MLP neurons of a small language model. Each row is named by its layer, matrix (gate and up: input weights) and neuron, and shows model dimensions 32-127. Each number is 200 + 40 x the weight over its row's rms, rounded and kept within 0 to 999. A neuron's up and down rows have the sign that makes its largest values positive.
A block is one neuron, or neurons of one layer that tend to fire together. After each block is what it responds to, as a language model described it from the Wikipedia text at the highest values.

L3.gate21,148,216,182,246,259,265,179,172,190,202,166,207,218,170,246,208,165,161,238,285,248,170,247,226,167,182,88,188,223,206,168,177,236,244,228,289,167,207,193,161,268,177,263,225,171,146,228,224,167,186,144,228,188,197,266,220,227,183,214,153,158,167,187,155,206,241,273,171,132,232,149,161,245,200,251,236,188,294,194,212,254,208,191,184,265,171,234,115,170,174,191,222,307,208,214,200
L3.up21,178,242,222,240,231,193,225,173,232,184,189,185,205,150,220,177,140,254,232,307,184,183,202,216,177,155,104,233,217,216,223,97,198,182,233,328,233,140,253,157,227,179,229,189,193,170,250,198,214,137,186,192,228,233,221,212,240,176,221,131,146,147,216,214,235,211,210,163,153,261,188,208,170,150,144,177,152,288,210,161,221,238,218,140,188,113,243,155,213,218,169,169,241,263,220,207
L3.gate77,193,154,233,175,244,246,242,209,154,160,221,217,231,130,242,177,180,260,155,145,211,148,194,212,239,244,160,231,251,211,233,245,208,122,200,185,141,246,247,218,262,208,193,221,237,199,253,199,195,188,194,148,206,151,232,217,203,236,154,187,213,217,250,240,166,302,233,205,252,120,214,187,258,209,198,201,176,149,146,239,187,250,196,151,187,188,187,145,190,206,180,199,241,189,152,219
L3.up77,197,112,186,155,208,188,121,225,131,197,185,160,241,238,186,219,192,131,220,147,193,228,205,206,225,189,211,205,206,250,173,245,153,165,130,131,189,280,139,240,207,201,168,287,239,223,235,240,180,177,98,127,136,181,178,201,205,234,160,211,211,175,198,235,244,305,182,233,186,170,230,175,197,186,204,203,107,169,223,227,100,225,181,184,169,247,137,231,141,228,230,224,194,133,199,258
L3.gate191,205,144,210,232,210,135,140,184,190,125,212,151,155,175,196,195,208,206,192,234,195,238,177,145,226,254,193,173,221,163,296,175,317,193,242,253,226,245,203,134,244,270,218,169,234,166,205,168,221,236,208,139,240,195,141,231,268,141,178,201,210,169,101,131,126,215,217,174,184,122,203,225,236,292,200,295,222,210,215,252,271,160,180,145,233,168,264,233,158,190,194,230,248,253,216,208
L3.up191,123,222,222,187,238,205,204,232,191,150,225,178,212,162,169,185,227,164,198,186,203,148,206,214,192,264,202,163,153,197,237,255,260,159,193,211,247,221,133,186,298,248,281,288,228,153,132,272,172,234,200,230,138,199,216,197,218,223,195,121,228,227,206,108,221,209,146,246,182,208,196,139,181,196,269,134,143,211,206,154,185,210,167,162,194,217,258,184,184,255,210,234,247,190,156,209
L3.gate224,191,142,200,218,305,166,216,150,166,131,239,77,177,135,175,172,200,238,143,181,213,106,233,213,222,182,133,199,224,211,150,209,227,196,218,204,245,199,168,93,148,213,138,250,235,179,192,216,201,216,215,228,222,231,222,176,246,242,184,195,155,152,215,184,255,270,248,253,180,205,188,180,192,163,121,223,221,182,189,137,260,218,222,142,274,237,181,190,210,181,177,219,232,203,221,196
L3.up224,189,245,199,226,187,227,190,183,165,156,141,158,128,176,198,213,151,186,172,206,223,194,258,272,184,202,185,180,127,171,216,130,201,173,266,265,166,192,253,241,151,193,218,225,181,179,189,146,119,230,241,163,197,195,149,196,202,211,146,142,173,253,216,187,179,226,231,188,288,181,135,212,167,248,243,242,236,176,191,184,156,226,170,206,163,176,220,158,188,127,165,166,211,271,214,233
L3.gate258,217,192,202,206,177,236,221,203,104,216,258,199,256,185,204,212,182,153,166,229,226,125,179,251,208,202,198,193,145,243,227,202,262,162,161,238,243,197,176,240,201,224,133,228,215,201,152,158,195,237,233,168,225,203,128,154,164,128,220,205,234,207,233,257,285,282,119,228,190,174,230,229,234,181,177,210,219,256,250,263,207,212,249,263,179,202,224,187,184,118,284,253,215,252,206,146
L3.up258,141,124,105,209,220,159,237,288,151,212,227,206,202,244,206,231,157,225,129,182,222,148,245,198,229,210,217,225,192,266,279,140,207,158,202,232,238,193,194,195,259,174,171,202,210,156,161,275,155,222,176,206,218,177,195,161,222,197,192,176,216,143,161,276,132,226,195,199,281,135,187,209,169,169,132,195,255,174,197,200,195,187,278,130,230,232,208,157,175,185,217,228,202,152,233,199
L3.gate262,179,178,233,184,221,187,206,182,137,127,180,120,193,199,170,200,216,179,202,208,197,265,255,219,155,239,127,116,190,151,233,232,261,206,198,226,194,212,219,257,182,201,216,138,199,193,237,178,241,203,188,248,224,156,163,169,159,172,226,208,213,149,237,193,196,237,289,251,263,156,163,292,152,287,174,94,224,211,226,221,266,219,269,197,158,220,221,225,185,138,146,159,200,222,227,227
L3.up262,232,143,205,166,208,298,158,165,282,208,186,179,128,194,253,248,236,275,214,190,235,212,228,173,114,141,258,166,191,224,142,153,224,160,216,179,249,170,196,183,186,234,187,163,252,196,190,273,178,153,196,278,202,205,225,231,238,215,280,258,196,183,179,133,219,219,205,223,221,260,203,204,208,242,222,145,182,135,202,178,220,192,220,185,191,162,198,247,137,204,195,175,246,249,184,162
L3.gate320,234,216,217,146,170,236,283,271,224,174,231,220,115,193,193,223,225,200,224,153,229,254,258,262,278,245,228,158,267,207,216,210,201,253,233,282,183,254,244,189,191,172,236,199,235,182,279,170,165,133,214,172,241,219,167,220,238,220,154,218,226,209,143,138,111,197,184,142,276,190,189,159,191,209,207,187,213,219,236,229,190,161,126,166,216,141,207,162,208,168,202,190,180,112,250,228
L3.up320,243,212,237,190,254,148,194,198,221,190,241,120,238,208,200,252,272,231,248,101,172,219,186,237,226,207,177,171,267,255,214,210,165,195,297,174,215,315,226,169,172,234,217,205,196,234,253,282,191,236,229,210,229,158,195,243,238,230,207,208,247,216,136,210,210,181,107,167,253,212,237,172,237,196,178,160,236,118,288,189,205,188,187,218,216,171,263,170,158,171,191,188,231,193,180,187
L3.gate334,190,158,270,163,267,167,159,129,206,208,205,181,204,233,233,285,228,225,166,226,222,160,229,206,157,260,150,203,221,217,194,218,209,116,168,180,148,257,261,177,262,264,164,140,201,200,209,149,240,181,251,226,191,205,210,189,213,210,167,184,229,243,167,200,200,249,175,198,204,242,301,154,218,174,232,203,196,235,223,179,244,200,211,184,125,177,213,145,211,175,237,216,219,262,245,167
L3.up334,232,212,252,160,192,142,172,122,216,174,158,136,181,211,189,190,294,161,152,124,195,167,172,218,173,238,191,217,208,143,205,176,238,102,206,179,223,146,215,114,193,157,179,200,261,166,213,264,216,247,185,217,181,198,183,195,232,218,207,172,183,232,161,183,272,215,163,196,234,161,246,115,159,93,189,202,203,212,265,135,192,182,260,197,207,129,148,100,212,255,164,191,203,183,194,165
Mid-word continuation pieces

L3.gate18,273,194,248,209,203,214,249,244,205,177,213,186,215,147,229,233,223,242,203,227,145,214,207,190,243,250,160,235,222,258,195,166,196,218,248,158,209,161,219,154,202,197,224,137,217,145,179,114,179,160,147,160,214,169,228,200,127,284,232,170,205,127,206,197,131,201,249,185,144,162,179,114,194,199,192,252,235,202,210,229,200,149,232,199,191,202,183,188,166,256,179,151,271,185,176,185
L3.up18,300,277,123,318,232,228,208,223,202,156,161,138,246,117,42,157,223,227,186,155,188,204,209,138,244,220,158,238,149,164,250,221,254,221,160,193,244,226,204,203,255,168,196,172,174,202,229,226,196,249,152,213,169,253,221,273,180,235,225,149,220,196,235,190,242,200,105,256,199,159,244,237,208,236,220,201,216,242,137,186,145,202,220,201,213,146,225,157,177,245,208,224,174,152,257,235
L3.gate79,193,195,209,250,142,240,181,179,258,246,227,175,263,231,148,173,257,226,280,216,206,227,308,191,152,158,199,199,113,219,190,257,222,172,159,187,187,187,192,203,209,213,144,156,221,171,238,224,232,242,245,172,245,137,165,264,197,177,202,180,203,174,162,206,140,138,222,271,152,261,176,231,236,209,259,196,285,223,227,154,205,159,250,254,206,188,185,220,169,155,266,285,191,140,137,144
L3.up79,258,205,192,219,189,258,264,177,260,246,167,158,143,242,177,209,226,214,210,188,140,224,256,202,149,182,172,232,160,227,168,250,142,248,188,120,161,252,232,157,210,171,206,220,236,166,239,170,291,199,157,223,270,119,216,179,128,227,210,158,183,155,208,189,190,275,203,237,202,260,200,241,192,215,242,158,281,201,247,221,175,227,203,209,148,168,141,166,157,121,152,141,229,265,191,233
L3.gate165,186,253,154,187,147,198,172,285,213,211,251,230,241,211,262,134,225,155,164,203,305,149,229,223,156,184,186,186,220,248,215,239,235,137,118,150,181,214,217,214,218,160,205,196,131,178,236,187,221,236,222,253,334,195,214,218,196,194,211,152,145,212,151,290,175,191,243,238,119,230,195,231,205,201,269,212,275,255,241,209,174,183,198,201,237,143,187,153,172,140,126,178,286,182,225,209
L3.up165,210,210,235,180,211,224,193,224,252,230,188,216,238,241,231,172,150,184,178,157,208,117,179,220,186,205,208,189,242,245,135,243,237,180,132,26,163,264,216,232,237,162,159,178,216,218,251,217,203,105,176,206,239,221,230,224,145,202,266,174,191,219,249,218,115,182,193,215,210,150,198,194,180,222,276,245,210,242,203,216,205,229,183,107,271,166,214,159,180,152,152,159,154,188,170,147
L3.gate193,163,197,171,201,241,159,224,242,166,207,202,277,220,205,267,159,228,218,193,213,255,190,198,156,175,248,238,245,185,181,172,152,187,162,212,171,217,153,229,177,149,203,264,149,175,181,245,227,236,242,175,218,187,160,185,154,200,214,155,247,260,181,263,198,101,163,223,201,213,217,204,206,230,135,282,152,217,202,254,133,236,193,193,213,248,197,192,246,145,266,241,223,225,168,125,190
L3.up193,200,235,227,230,181,195,224,237,172,138,148,190,166,205,173,221,135,211,163,258,227,215,258,292,203,165,95,235,270,147,226,244,155,184,243,180,207,246,173,194,123,202,201,201,157,161,237,252,225,198,280,200,248,210,250,212,182,227,186,144,177,257,171,253,165,203,221,171,153,139,215,204,204,136,271,211,221,300,277,194,123,243,216,171,200,183,203,193,231,268,135,237,181,184,148,163
L3.gate331,173,153,170,261,186,196,245,185,157,207,261,200,161,161,203,216,228,263,222,186,196,176,209,253,197,157,224,245,144,226,230,276,199,216,232,164,223,184,216,167,197,163,211,192,192,229,190,172,239,228,221,243,315,224,186,226,167,144,238,152,208,181,209,216,123,227,179,276,194,188,142,164,181,155,199,64,267,212,166,174,186,197,191,189,280,187,178,156,153,160,303,215,231,159,247,269
L3.up331,170,220,178,104,189,160,200,168,276,176,227,241,152,253,117,198,204,194,208,189,170,290,249,140,171,246,155,149,275,279,188,215,167,212,200,190,226,261,209,171,213,220,202,119,192,129,254,180,193,185,201,316,244,188,141,162,183,164,211,151,230,180,223,213,198,197,182,273,224,195,217,204,235,178,193,236,197,238,204,207,211,216,173,212,282,194,201,287,199,180,198,290,185,249,160,215
L3.gate345,221,244,157,217,191,174,261,261,162,166,177,155,221,238,261,236,190,315,203,209,218,99,153,206,158,223,221,208,195,221,260,186,164,168,192,176,110,145,186,234,271,150,262,229,246,154,277,185,130,184,163,217,238,171,193,156,213,218,186,207,219,202,233,172,217,180,228,213,200,222,120,167,159,135,173,212,249,138,206,211,240,175,235,235,161,196,189,239,208,227,243,238,155,152,159,196
L3.up345,207,209,154,185,205,273,189,264,128,228,149,126,183,224,270,202,192,236,172,203,178,268,195,225,237,162,176,172,217,147,279,246,148,212,276,187,154,199,213,194,205,169,202,171,222,155,197,174,230,215,157,166,249,152,251,156,222,212,278,258,198,177,234,223,196,195,168,192,184,233,253,220,302,217,209,189,179,202,195,206,155,194,187,99,248,116,243,197,195,182,144,199,225,224,128,146
L3.gate373,235,235,221,226,214,226,185,263,236,214,155,153,224,180,171,193,256,210,261,185,189,250,229,212,181,208,231,178,173,270,180,263,180,213,210,175,161,294,170,192,251,174,228,186,172,206,188,196,225,198,223,210,258,163,88,214,204,239,261,174,152,246,170,277,117,208,236,247,217,208,178,191,173,142,185,188,151,354,194,196,186,234,228,169,255,163,259,200,121,197,232,252,197,232,186,175
L3.up373,199,200,182,257,242,208,194,232,216,172,185,152,188,193,243,187,255,171,214,170,228,158,213,184,174,170,225,189,212,242,164,259,242,219,124,178,186,287,190,128,201,196,136,149,248,162,251,186,230,275,218,229,255,109,190,223,121,176,277,135,207,194,215,251,118,161,242,206,275,214,197,152,224,184,190,273,220,150,228,229,199,281,245,185,207,219,151,181,171,214,218,184,253,220,159,197
L3.gate380,219,173,157,229,249,181,193,186,193,236,187,221,210,180,72,227,220,210,237,186,181,236,274,220,222,222,264,199,232,141,189,215,207,229,197,250,203,257,162,189,132,264,165,230,219,164,260,217,217,192,176,223,250,229,140,260,201,164,158,197,182,188,220,175,193,212,200,139,314,188,228,205,163,187,236,209,191,207,281,270,306,197,210,217,182,237,147,165,202,209,161,274,164,210,218,283
L3.up380,199,243,180,170,192,194,196,215,150,263,201,119,120,242,177,184,238,279,208,135,186,235,183,222,202,215,141,213,173,185,175,295,238,195,250,191,207,169,207,169,177,213,219,252,195,146,163,176,250,204,223,187,230,137,163,166,193,142,223,203,128,226,159,240,170,212,321,280,267,173,164,275,157,312,132,235,195,186,208,203,214,276,181,176,185,252,205,218,226,165,145,194,212,214,230,237
Row-end table delimiters

L5.gate67,226,162,126,269,245,170,260,144,155,78,246,226,182,263,171,97,180,194,234,203,213,216,148,149,204,213,160,216,164,155,207,227,204,168,267,129,181,196,280,198,204,155,129,170,263,247,151,221,233,189,138,171,208,219,301,204,257,236,198,131,286,197,275,162,226,231,240,210,237,255,194,219,188,215,204,190,266,237,177,204,219,204,176,155,179,203,243,206,197,123,236,174,160,199,170,179
L5.up67,176,247,142,224,169,190,275,149,165,280,191,274,231,276,213,220,170,149,236,235,242,222,169,181,153,214,191,219,190,190,168,228,201,160,186,249,126,255,162,183,147,229,119,219,295,124,181,209,212,295,216,239,240,158,207,205,284,187,206,234,202,182,226,172,248,222,272,151,145,246,238,215,193,220,197,187,191,188,208,239,166,224,215,157,140,223,197,193,196,219,199,242,217,228,178,270
Section-heading terminators